{
  "n_layer": 16,
  "positions": "learned",
  "qk_norm": false,
  "lr_head": 0.00646
}
MLP neurons of a small language model. Each row is named by its layer, matrix (gate and up: input weights; down: output weights) and neuron, and shows model dimensions 64-127. Each number is 128 + 32 x the weight over its row's rms, rounded and kept within 0 to 255. A neuron's up and down rows have the sign that makes its largest values positive.
After each neuron's rows, "fires in" lists the words (lower case) most often at its 100 highest values on Wikipedia text that the model never trained on; "fires before" lists the tokens most often just after its 100 highest values on Wikipedia text that the model never trained on.

L4.gate306 [163 121 147 146 167  92  89 160 122 114 153 101  81 133  79 107 156  73 189 139 159  95 122  83 127 167 106 140 137 104 152 153 120  41  92 206 157 218 162 120 168 132 197 108 142 164 145 106 160 153 154 157 179 206 118 142  90 119 125  84 139  98 186 129]
L4.up306 [181 113 163 173 173 142  85 147 120 101 118  70  99 119 143  51 151 145 107 179 147 148 138 179 155  88 109 168 108 111  93 141  89  66 118 138 126 139 136 133 112 145 140  76 144 114 164 127 135 111 152 147 131 246 151 113 146 142 149  57 119 132 161 114]
L4.down306 [153 133 108 131 142 165  84  80 121 125  90 190 140 221 103 124 174 126 182 147 165 118 148 107 135 100  61 151 119 118  86 133 123  70 164 134 134 134 149 101  64 121 127 169 122 156  74 116  98 112 127 168 103 140 153 168 140  96 130  82 116 154 169 125]
fires in: "united", "production", "up"
fires before: " States", "tion", " Kingdom", "d"

L13.gate10 [ 93 112 142 115 139 110  80 127 214  44  94 138  83 114 104  87 143 115 151 123 119 148 145  97 158 114  85 145 125 148  84 161  80 130 159 134 176 169  75 151 109  29 140  77 176  74  99 130 134  97 140 144 136  88 202 190  90 130 164 178 137 195 142 141]
L13.up10 [117 171  92 162 164 150  83 119 136 152 159 150  95 100 116 136 153 146  98 111 130 139  74 140 112 136 145 227  91 100  80 167  69 137 175 134  99  92  96 128 129 128 127 161 157 120 127 130 154  77 145 161 118 172 109 129 101 181 101 133 116 164 134 136]
L13.down10 [162  90 129  98 188 141 122 158  80 116  95 148 107 109 144  93 173 110 167  96  92 115 116 129 170 173 108 166 167 112  83 154 110 104 112  65 132 147 101 151 132 101 182 143 131  79 130 158 153  73 190 129  86  91 162 179  88 167 185 134  96 159 141 120]
fires in: "south", "north", "northern", "northwestern", "southern"
fires before: "er", " Africa", " Car", "west", "east"

L11.gate6 [133 103  86 101  92 174 127 118 141  79  77 114 168  97 181  76  88 108 135 135 145 103 105 145 187 114  83  87 127 127  97 197 136 160 143 122 128 147  88 115 117  93  92 172 127 128 205 186 154 112 180  93 133  95 113  87  97 133 123 133 139 143 150 112]
L11.up6 [104  98 159  71  67 136 120 132 182 134 209 124 128 146 202  98  64 134 125 152  99 104  68 135  72 113 102 133 177 120 115 135 130 137 108 106 147 115 107 129 158 149  66 130  64 103 171 139  99 226 139 124 127  90 125 102 138 146 121 153 106 164 119  89]
L11.down6 [107 129 126 152  99 152 115 136 147 108 155 125  96 138 128  87 113 136 105 225 116  66  81 122 144 126 145 190 111 165  89 137 127 137 160 100 137 134 123 160 140 109 147 203 158 113 110 146 112  89 141 123 114  93 144 125 126 130  97 122 203 153 148 111]
fires in: "an", "any"
fires before: " ", "y", " a", " in", " ex"

L9.gate124 [172 157 116 159 120  34 130 176 167 158 182 122  69 115  93 142 150 138  63  94 120 160 148  92  99  69 117 108  97 124 161 141 126 148 100 119 110 103 132  56  98 158 138 143 142 113 103 131 196 155 125 164 118 130 116 139 101 184 159 132  94 113 110 141]
L9.up124 [176 120 193 175 127  91 120  94 194 110 133 107  98 162 150  88 128 145  80 100 106 161  54 153 107 137 176 119 116 174 182 154 154 160  92 111  81 142 134 202 118 147 133 113 110  96 137 175 103 120 134 142 128 117 159 140 119 136 168 108 112 117 143 115]
L9.down124 [ 56 127 104 162 174 166 135 140 154 146 141 148 106 182 186 130 158 163 196 233 112 147 140 158 127 132 161 130 165 153  53 174 117 157 122 129 122 168 167 103 141 155 128 123 180 163  94 108 145 193 100 177 199 133 141  64 126 101 135 152 109 141 148 173]
fires in: "of", "within", "among"
fires before: " the", "er", " ", " his"

L10.gate629 [155  96 162  82 130 139  59 177 107 137 121 200 106  97  96 120 114 111 101 106 145 145 155 143 149 114 132  70 130 146 163 150 161 193 160 141 168 162 175 153 129 127 161 148 139 112 138  91 136 135 108  68 142 102 118 102  75 113 146 134 179 108 119 140]
L10.up629 [109 171 167 144 127  62 162 127 136 105 135 171 136  96 161 158 198 151 112 164  96 148 178 113 139 103 178  72 144  86 175 144 149 106  89 139  85 172 135 171 134 128 108 171 118 111  85 102 103 180  98  72 162 137 114 146 184 198 176 148 135  98  70 137]
L10.down629 [151  87 109 160 173 108 122 127 148  96 177 132 149  77 121 137  88 123 157  84  97 131 151 180 124 107 114 104 161 134  82 123 161 157 191 114 157 114 143 132 173 155 130 171 161  74 145 104 110 157 127 146 162 107 158 119  41 120 108 105 153  98 136 147]
fires in: "born", "on", "premiered", "place", "released"
fires before: " in", " 19", " on", " at", " to"

L12.gate252 [ 93 101 129 132 107 113  98  78 160 195 125 176 144 115 125  85 137 128 161  79 148 128 135 102 148 151  91  92 190 115  93 111 150 152 122 157 175  78 190 180 140 122 125 146 136  68 115 117 130 157 136  81 152 163 129  56 107 160 127 133 157  57 131 134]
L12.up252 [158 159  65 166 146 129 186 139 151 107  66 163  97  95 119 159 147 111 176 126 137 176  92 134 144 163  48 129 137  54  60 154 107 129 129 111 153 106  85 132 163 121 160 115 128 136 120 170 151 101 157 119  95  77 132 112  48 138 148 116 192 138 119 171]
L12.down252 [131  58 148 131 155  91 145  84 174 112 126  86 138 133 101 173 119 122 126 135 131 138 153 124 119 132  90 116 129 129 127 155 142 135 111 106  64 184 164 210 103 192  92 187 159 137 206 132  88 204 153 174  78 130 130 147 138 158 163 148 113 117 100  74]
fires in: "into", "in", "to", "for", "of", "from"
fires before: " the", " a", " "

L10.gate620 [ 90 120 118  83 132 139 161  92 158 126 128 109 115 126 133 140 151 100 140 128 176 146 108 155 112 133  96 129 123 169 112  87 179 158 160 173  95  52  85 132  66 173 180 119  45 140 156 134  97 120 108  88 159 134  59  88 110 134 136 126 169 132 157 145]
L10.up620 [150 131 120 168 136  74  83 136 155 133  99 117 126 143 100 157 130 103 194  78 146 136 158 141 160 107  91 143  84 124 103 104 143 150 163 165 106  76 115 108 160 136  76 116 194 132  77 127  80 140 128 154 110 129 108 135 135 199 149 163 148 121 112 117]
L10.down620 [126 171  79  73 162 168 133 144 169  89 122 155 143 128 110  82 144 116 141 139 128 154 164 140 127 126 130 195 130 127 153 175  85 137 135 143 138 106 131 183 148 140 123  91 165  96 179 150 125 142 100 137 148 116  82 144 148  81 119 134 134 138  92 113]
fires in: "usa", "ger", "esp", "aut", "rus", "fra"
fires before: " |", ")", ";", " C", " R", " Ro"

L5.gate255 [173 122 157 203 146 165 146  82 114  84 143 178  48 121 171 124 148 130 156 126  88 125 155 122 128 159 142 112 108  89 148 123  60 127  67 118 158 128 194 119 134 118 137  96  92 177 116 142 108 169 126  73 183 126 153 129 122 146 129  87 106 114 142 113]
L5.up255 [135 150 122 120 198  71 112 190 152 166 178 108 177 168 140 150 155 177 110  96 114 171 130  99 133 126 109 152 142 125 167 136 159  60 158 156 106 140 135  88 133 143 149 126  74 127  92 122 122 163  78  59 161 120  80 126 135  99  88 187 115 116 148 159]
L5.down255 [154 107  93 119 144 170 113  88 193  89 141 154 102 175 133 152 139 154 208 108 134 133 137 117 130 169 133 132  39  70  79 158 114 104  97 123 111 158 146 117 119 195 131 115 122  93 116 156  66 197 101 137 166 108 147 142 121 102 138  95 150 180 155  92]
fires in: "1", "0", "2"
fires before: " |", "-", ","

L2.gate127 [147 102 139 116  77 173 132  75 105  68 133  81  92  85 143 126 163 119 175 143 136 141 201 117 126 106 164  34 114 165 104 118 128 137 151 139 142  75 152 123 156  29 121 140 150 104 173 120 111  78 110 147 147 125  96 145 105 173 157  84 126 162 198 149]
L2.up127 [122  87 108 113 113 162 135 125 139 131 130 104  88 140 101  90 163 155 188 175  96 139 120 122 120 142 173 130  63 139 136 134  91 139 138 175  83 110 159 135  85  98 159 135 109 141 107 104 155  95 113 161 150 109  97 158 104 166  95  50  69  84 149 132]
L2.down127 [156 117 136 173 191 180  97  91 131 105 151 113 171 206  76 128 163 156 128 110  71 164 142 133 141 121 141 142  91 143 112 123  81 130 179 135 101  85 108 117 109 155 117 134  96 134 145 144 174 129 131 174 155 104  97 171 157 134 158 148 143 103 198 142]
fires in: "north", "northwestern", "each", "south", "northern", "west"
fires before: "er", " of", "west", "-", "east"

L12.gate4 [142 129  68 105 155 128 151  93 118 185 133 121 162  90 130 109 142 110 125 103 112 173  69 117 153 114  94 135 151 132 170 151 148 139 133  79 129 112 132  81  95 216 126  83 128 129 123  89 168 177 119 138  91 106 135 136  90 148 105 124 174  78 105  34]
L12.up4 [152 103  88 202 134  73  92 136 166 146 149 121 178 134  78  54  70 113 112 104 155 106 111 164 138 115  95 113 117 174 149 117 120 189 141  89 129  48 116 118  96 105 173 119 111 145 176 132 163 123 117  85 129 183 158 175  62 117 251  89  95 125 143  98]
L12.down4 [ 91 102 119 107 160 107  79 157 128 197 154 160 147 154 116 108 107 133 149 139  78 107 106 104 154 138  78 102 124 109 151 156 203 123 118 132 116 130 110 133 104 141 157 116 167 115 153  87 142 101 134 152 112 135  53  86  74 166 121 102 104 144  81 124]
fires in: "as", "assistant"
fires before: "s", " a", " well", " an", " it", "k"

L11.gate73 [121 170  81 100 150  75 127 145 123 111 127 138 112 164 129 132 159 100 108 114 131  36 154 124 132  64 138 111 109 111 154  93 100  94 129 144 108 112 146 151 141  83 141 100 176 124 155 126 135 179 124 167 141 147 144 172 134 110  67 110 160 155 193 183]
L11.up73 [117 134 151 144 154 177 111 113 158 111 155 166  97 170 138 146 160  90 157 147  82 141  92  99  93  82 191 118 164 171 154 119  66 114 130 123 127 122 114 146 124 151 109  90 132 125  55 141 116 130 153 216  85 107 175  98 159 122 152 135  79 173 134 157]
L11.down73 [ 77 123  43 136 137 114  86 138 144 212 121 100  94 115 101 107 171 101 146 152 128 120 104 161  88  86 122 136 103 155 148 169  71 137 141 131 138 158 105 101  81 125 102 141 177 106  81  62 102 105 129 104  76 104 168 159 126 103 147  92 157 149 137  65]
fires in: "part", "head", "runner", "running", "participated"
fires before: " of", " coach", "ning", "ed", "ner", "s"

L2.gate177 [136 130 101 111 147 113 144 113 140 181 156 115 126 135 108  57 172  95 182 151 133 141 141  60 151 104 158 164 127 140 117 141 148 124 146 124 129 169 120  87 131  70 174 125 121 125 116 101 137 111 142 171  91 108 174 106 102 154 153 116  65  78 124 125]
L2.up177 [126 106  70 111 151 139 119  56 104 145 120 118 174 156 131 106 142 147 141 144 158  93 115 105  88 132 149 133  98 102 106 146 142 112 140 114 131 157 123  65 115 151 171 141 148  85 132  76 156  91 126 189 112  89 160 119 102  49 184 100 100 107 113 133]
L2.down177 [125 113 150 167 131 118 143  96 114 141 136 104 218 208 118 130  97 159 141 127 106 110  99 138 154 125  97 156  88  99 114 155  90 137 154  72 104 154 210  47 127 158 160 154 124 124 203 111 136 105 181 133  96 151 103 121 111  18 141 111 142 150 139 161]
fires in: "control", "north", "south", "northern", "northwestern", "construction"
fires before: "er", " of", "west", "-", "east"

L7.gate608 [121 109 127 154 145 147 103 151 126 156 202 154 120 124  93 130  94 153 134  92 159 112 176 150 134 129 137 193 157  93 137 203  95 117 191 121 146 139 155 160 102  88  99  60 135 110 118  96 172  93 109  94 108 142 100  80 125 188 175 108 109  90 120 199]
L7.up608 [112  67 150 158  87  97 120 139 155  85 120 122 135 144 143  94 149 118 162 118 123 182 141 129  85  52 125 120 176 109 119 136 198 174  62 121 133 126 109 129 147 118 148 103 133 125 189 151 187 162 142 108 152 114  67 171 132 177 124 170 119 186 104  90]
L7.down608 [123 158 149 116 112 184 133 188 108 128 125 170 119 134  98 184 158 160 156 115 104  90  78 112 109  86 127 127 134 130 125 143 170  90 160 135 155  78 167 117  93  86  99 114 145 122 133  99 153 172 145 128 195 156 151 150 148 132 133 115 115  85 116 144]
fires in: "created", "opened", "founded", "built", "established", "place"
fires before: "ed", " in", " by", " on", ","

L2.gate331 [121 115 157 101 189  49 126 148  81 165 137 149 116 211  62 106  55 126 129 111 141 152 141 129 155 127 142 133  97 151 132 112 168 158 168 188 122 134 139 169 142 148 123 132 118 147 186 135 133 135  83  98 118 124 157 137 165 154 135 141 176  88 117 127]
L2.up331 [121 111 111  98 106 180 139 152 158 108 136 124 146 159 143 111 183 123 130 126 156 135 131 178  87  70  65 127 176  99 186 120 190 206 139 182 148 130 101 135 149 104 136 143 155 152 122 128 110 138  95 115 215 132 160 116 101 121 137 162 130 130 139 149]
L2.down331 [119 157 154 129 120 157 100 110 123 144 145 126 109 177 116 155 126 138 144  85 152 162 122 172 118  27 101 130 180 135 135 127 200 188 158 115 136 153  77 161 130 125 166 163 187 140 105 103  90 124 133 130 147 107 162 146 119  79  83 110 131 126 128 167]
fires in: "9", "8", "continued", "returned"
fires before: " |", "ed", ")", ";"

L2.gate462 [134 138 170 119 184 122 165 121  70 113 175 105  91 152 114  82 188 130 168 168 151  90 121  83 111 119 125 119  93 107 141 137 101 116 111 161 174 153  99 124 140  98 143 182 139 118 110 183 193  77 114  95  49 149 164 131 116 100  62 128  99 153 124 139]
L2.up462 [ 93  91 160 154 156 153 114 142  92  79 158  95  86 157 135 104 143 108 174  54 166 128 150 130 123 193 147 156 146 134  74 124 139 134  80 151 113 101 118 155 112 107 147  82 120 189 101 172 115  68 112 148 120  97  83 159  76 113  94 124 111 149 114 185]
L2.down462 [163 122 212 114 134 146 171 134  80 136 172 113 131 172  88 144 172  85 180 137 154 142 108 143 155 105 115 146 151  66  74 142  67 130 158 113  98 113 120 149  99 146 176 152 165 171 103 153 178  89  99  98 112 111 155 172 103 100  91  95 118 190 109 171]
fires in: "new", "western", "eastern", "west", "east", "northwestern"
fires before: "er", " York", " South"

L12.gate386 [118 152 181  43 144 112 113 117 142 145 104 119  93 144 140 106  77 131 121 120 102 121 155 184 136 129 142 156 138 125  97  64  97 119  77 167 140 128 154 130 138  86 111  80 194 161 152 162  68  71 103  67 159 155 116 153 108 118 123 128  96  99 108  75]
L12.up386 [138 138 179 117 163 168 103 101 136  87 147 106 145 165 144 138 183 138 119 153 199  86 125 149 116  84 143  84 135 135 108 141 183  99 136 144  81 129  92 107 146 123 128 106 176 127  63 179 100 124  96 129 145 165 108 161 111 106 105 115  77  60 132 115]
L12.down386 [175 127 185 122 134  67 111 142 147 152  95 125 137 127 160 185 159 169 140 133 141 134 106 102 191 117 169 162 197 138  88 124 127  82 161  85 127 169 144 139  50 189 158  99 120 128 119 133  41 131  91 132 114  91 116 155 102 148 130 104  70 179 108 129]
fires in: "united"
fires before: " States", "ba", " Kingdom"

L7.gate439 [ 86 106 110  63 113 130 145 126  68 114 164 150  79  73 124  72  82 135 203 148 137 161 148 103  87 101 166 130 150 171 141 124 111 200  92 159  86 177 158 108 175 113 104 126 115 120 137 173 116 115  47  78  86 149 163 143 119 121 109 181 119 138 147  96]
L7.up439 [106 198 104 140 115 170 119 113 101 151 127  98  81 122 146 122 137 139 186 158 155 155 124  99  84 118 181 137 123 139 138  89 123 101  56 168 131 186 131 114 150 160  93 116 132 178 118 155 137 117 107  76 108 102 170 126 135 144 130 122 189 114 111 127]
L7.down439 [156 108 112 120 130 134 140 101 185 101 124 117 133 121 202  85 113 181 164 162 131 187 152  31  86 119 131 122 127  70 158 117 113 182  69  94  89 130 103  47 145 108 143 157 155 166 185 147  97 136 131  93 148  85 165 137 162 145 173 157 109 175 120 187]
fires in: "0", "6", "5", "7", "2", "4"
fires before: ".", ",", "00", "–1", "'"

L2.gate173 [128 155 155 118 127 126 104 154  88 141 142 151 206 181 105  86  75  95 158  78 123 147 169 122 148 124 123 189 153 157 166 133 146 108 144  99 109 134 115 119 143 169 113 160 140  72  91 126 148  82  91 136 137 161 110 100 106 145 134 124 109 144 113 141]
L2.up173 [ 80 161  69 107 128 103 149 118 105 160  91 124 198 180 112 121 104  99 130  67 119 169 114 130 150 140 183 190 187 159 103 149 127 116 112  80 154 149 168 136 140 132 106 151 165 112 115 183 113 129  96 137  73 135 124  97 164 109  78 121 104 103  77  96]
L2.down173 [142 183  90 168 146 136 136 127  85 142  74 142 193 184 126 114 127 118 117  74  79 117 119 110 149 119 187 173 148 124 150 172 117 101 117 130 111 154 178 117  92 119  72 162 128 130 146 145 169 127  96 169 135 126 124 112 112  77 123 100 110  98 104  96]
fires in: "used", "known", "use", "due", "because"
fires before: " to", " as", " for", " of", " ", " the"

L2.gate629 [189 161 124 114  90 150 144 143 167 163 113 105 133 113  94  97 145 126 128 170 111 134 137 148 136 166 152  74 121 133 155 142 116  92 106 217 120 116  92 137 136 109 101 164 126 159  92 147  90 132 101 168 110  94  36 143 154  85 167 203 119  99  75 132]
L2.up629 [108 117 166  99  96  94 140 119 122 148 134 122  83 134 159 148 122 148  92 113 162 138  94 140 129 118 116  79 124 127 147 124 122  67 130 164 132 196 114 118 113 130 109 151 119  93 203 162 115 155 102 132  86  85 172 121 189 191 197 110 157  90 110 125]
L2.down629 [184 110 172  85  92 111 203 128 150 146 121  94  77 173 111 123 102 163 134  90 151 137  87 204  78  90  91  75  97 109  97 155 134 112  96 134 152 165 114 141 121  94  73 176 119 136 136 153 130 144 108 109 141 114 168 126 149 131 170  75 140 108 116 190]
fires in: "born", "january"
fires before: " 19", " in"

L5.gate395 [150  95 116 137  93 148 104 155 143 145 159 163 122 112 144 116 118 162 108 147 128 150 115 139 164  60 110 148 109 103 129  82 104 127 129 144 155 146 144 113 128 133 132 159 149 140  52 156  51 131 105  98 150 194  88 148 191  70 115 121 170 161 133 123]
L5.up395 [137 134 137  77 105 134 153 187 140 174 141 117 164 126 108 107 203 144 108  68  91 103 157 118 128 124 181 123 120 167 124  98 103 129  73 146  91 167 184  78 112 129 168 150 127 150  78 148 126 125 116 142 146 153 111 128 152 110 150 178 102 124 122 129]
L5.down395 [ 87 111 109 145 175 140 150 134  89 159 102 188  71 114 150  90 127 105 165  76 125 148  99  49 136 104 173 127 148 137 148 128 106 133  56 125 117 150  90  92  80  99 119 129 123 131 136 152 102 108 152  88 143  32 149 154 151 124 138 124 131 165 148 119]
fires in: "war", "year", "day", "months", "days", "week"
fires before: "s", ",", ".", " of", " re"

L10.gate95 [147 149 129 116 162 102 124  94 143 130 161 148 150 133 149 181 160 152 130 114 153 135 124  99 154 178  65 133 138 106 122 176 130  87 160  77 113 137 102 169 143 161 146 141 154 125 145 118 178 147  97 135 107 184 136  70  88 114 100  61  97 149 128 111]
L10.up95 [112 173 139 116 134 150  73 114 128 149 148 157  99 110 161 124 103 170 173 107 154  96  98 121 154  89 117 154  97 163 113 158 147 139 172 120 105 172 161 120  80 117 129 147 117 154 126  85 137 129  58 139 108 145  85 129 163 140 163  82  29 123  83 142]
L10.down95 [116 136 130 103 133 148 121 124 148 164 140 108 175  63 141  66 114  97 180 109 139 150 113  76 108 107  74  82 135 123 107 149 146 153 166 159 126  91 142  91  60 187  65  54 115 171 127  79 192 146 148 196  60  96 168 135 115 135 110 109  89 137 113 152]
fires in: "that", "as", "until", "since", "because"
fires before: " the", " it", " he", " a", " well", " 19"

L12.gate319 [170 115 136  56  59 121 154 131 111 145 109 126 136 117 121 160 130 114 119  84  54  93  73 171 131 129 149 151  67 159 157 148  45 135 128 125 144 102 190 107 123 120 180  73 112  81 140 160  93 138 133  97 121 140 172  47 100 195  92 140 169 177  65 134]
L12.up319 [146 111 137 120 153  58 124 139  98 137 138  73 114 129 165 180 166  58 143 126 148 161 148 188 111 196 152  75  80 106  99 160 106  89 141 150 177 130 134 152 107 125  94 141  54  66 141  76 178 117 148 156 208  97  85 127  63 107 126 139 196 101 107 116]
L12.down319 [166 104  78  75 153  92  79 154 132 109 108 117  85 114 128 106  97 145  80 127 133  74 182 162  43 160  93 125 117 115 157 158 148 138 118 139  88  95 186 139  88 128 158 119 117 140 149  98 114 133 116 160  52 117 144 163 163 104 144 166 157 176 133 106]
fires in: "of", "ga", "brazil", "the"
fires before: " the", "ja", " his", "A", " ", "z"

L9.gate464 [149 111 101 117  93 135 195 139  98 117 147 115 143 106  82 136 117 195  79 106 137 149  96 144 150 112 133 120 100 174 155 117 140 169 131 145  69 146  85 198  53 127 165 159 115  82 109  89 121 165 134 106 106 129 131 129 167 163 132 162 151 147 175 158]
L9.up464 [ 94 153  79 115  62 160 153 196 152  91 169  79 148 129 158 121 143 167  65 125 180 164 129 141  95 121 118  89 173 134 188  68 116 104 127  66 203 152 136 101 141 151 168 139  82 122 119 158 165 175 199 116 135 133  70  71  93 127 143 101 140 161 124 111]
L9.down464 [123 183 127 118 107 117 149  92 142 178 102 100 166 177 112  68 179 148 103  66 126 145  82 118 102 140 111 147 102  96 124 196 105 109 140 134  90  83 146 136 131 134 104  77 104 112 138 162 143 181 155 198 100 103 214 140  67 137 113 200  89 127 147 134]
fires in: "of"
fires before: " the", " ", " his", "est"

L11.gate76 [147 136 143 124 107 120 169 164 130 108 112 173 160 158  80 119 130 109 104 124  81 107 117  84 162 117  93 109 125 164 108 164 104  86  94  87 141 193 121 151  75 128 138 119 166 146  78 171 104 139  89 185 146 146 103 141 131 161 101 123 143  85 149 160]
L11.up76 [119 130 133 135 143 155 126 153 111  82 121 176 133 105 148 145 139 124 102 169 106 120 121  94 114 123 184 126 181 143  67 182  91 124 126 133 158 126 128 162 106 147 107 158  82 125 119 144  95 118 105 107 142 103 132 155 122 106 127 142 125 202 163 167]
L11.down76 [234  90 193  68 113 161  94 128  94 133 118 129 119  97  95 161 111 126 128 137 151 114 166 123  79 110 109 149 175 113 154 133 110 165 114 129 171 117 143 127  64 159 118 149 140  99 109 147 159 168 162  78 168 170  86 168 175 163 107 149  93 136 152 125]
fires in: "produced", "production", "written", "directed", "productions", "distributed"
fires before: " by", "ed", "tion", "duc", "″"

L9.gate83 [143 139 207 100 135 120 122 118 142 135 105 133 146 127 157  70 102 147 119 126 105  91 131 141 124 171 145 106 164 174 101 143 160 122 175 160 116 104 115 161 176 102 107 175 106 135  84 160 113 139 123 161  89 116 127  98  93  85 161  99 138 122 142 129]
L9.up83 [105  72 115 123 132 166 137 117 112 191  75 152 130 109  60  84 112 159 155 139 163 118 160 112 123 155  76 109 105 139 170 112 171 127 126 177 108 131 183 102 148 132 172 118 114 134  96 130 133 132  85 188 109 176  98 142 102 130 159 124 119  89 133  86]
L9.down83 [134 129 141  70 112 154 133 114 115 166 193 156 131 135 180 152 212 114 162 104 129 100  95 133 105 171 116 157 107  72 122 167 180 138 102  86 120 131 100 184 150 128  92 148 166 117  72 117 131 165 122 103 113  75 132  96 127  88 139 135 191 147 118 123]
fires in: "that", "called", "said"
fires before: " the", " \"", " it", " that", " he", " a"

L4.gate115 [140 146 138 126  92 214 121 133 134 146 123 127  99  96 101 136 143 136 128 148 130 130  90 118 121 127 136 130 110 133 148  99 133 145  81 157 143 183  97 159 178 153 100 111 128 127 108 180 132 132 155 171 192 120 146  96  83 189 204 106  98 109 120 162]
L4.up115 [ 90 111 101 109 109 119 169  90 148 161 101 107 155  94 144 103 148 164 110 129 104 139 191 116 110 111 152 143  96 162 116 159  89  70 164 173 173 114 163 123  96 132 174 169  92 178 117  64 161 118 133 117 132  78 116 136 110 118 119 197 123  54 101  75]
L4.down115 [113 121 120 100  82 115 163  69 118 151 129 138 121 119 140 142  79 147  67 108 154 151 149 168  78  95 149 133  84 102 115 134 121 119 133 171  92 120 124 117 129 106 186 136 117 178 175  93 132 208 128 151  95 113 141 130 106 129 143 136 112   7  90 163]
fires in: "born"
fires before: " 19", " in", ",", "y", "e"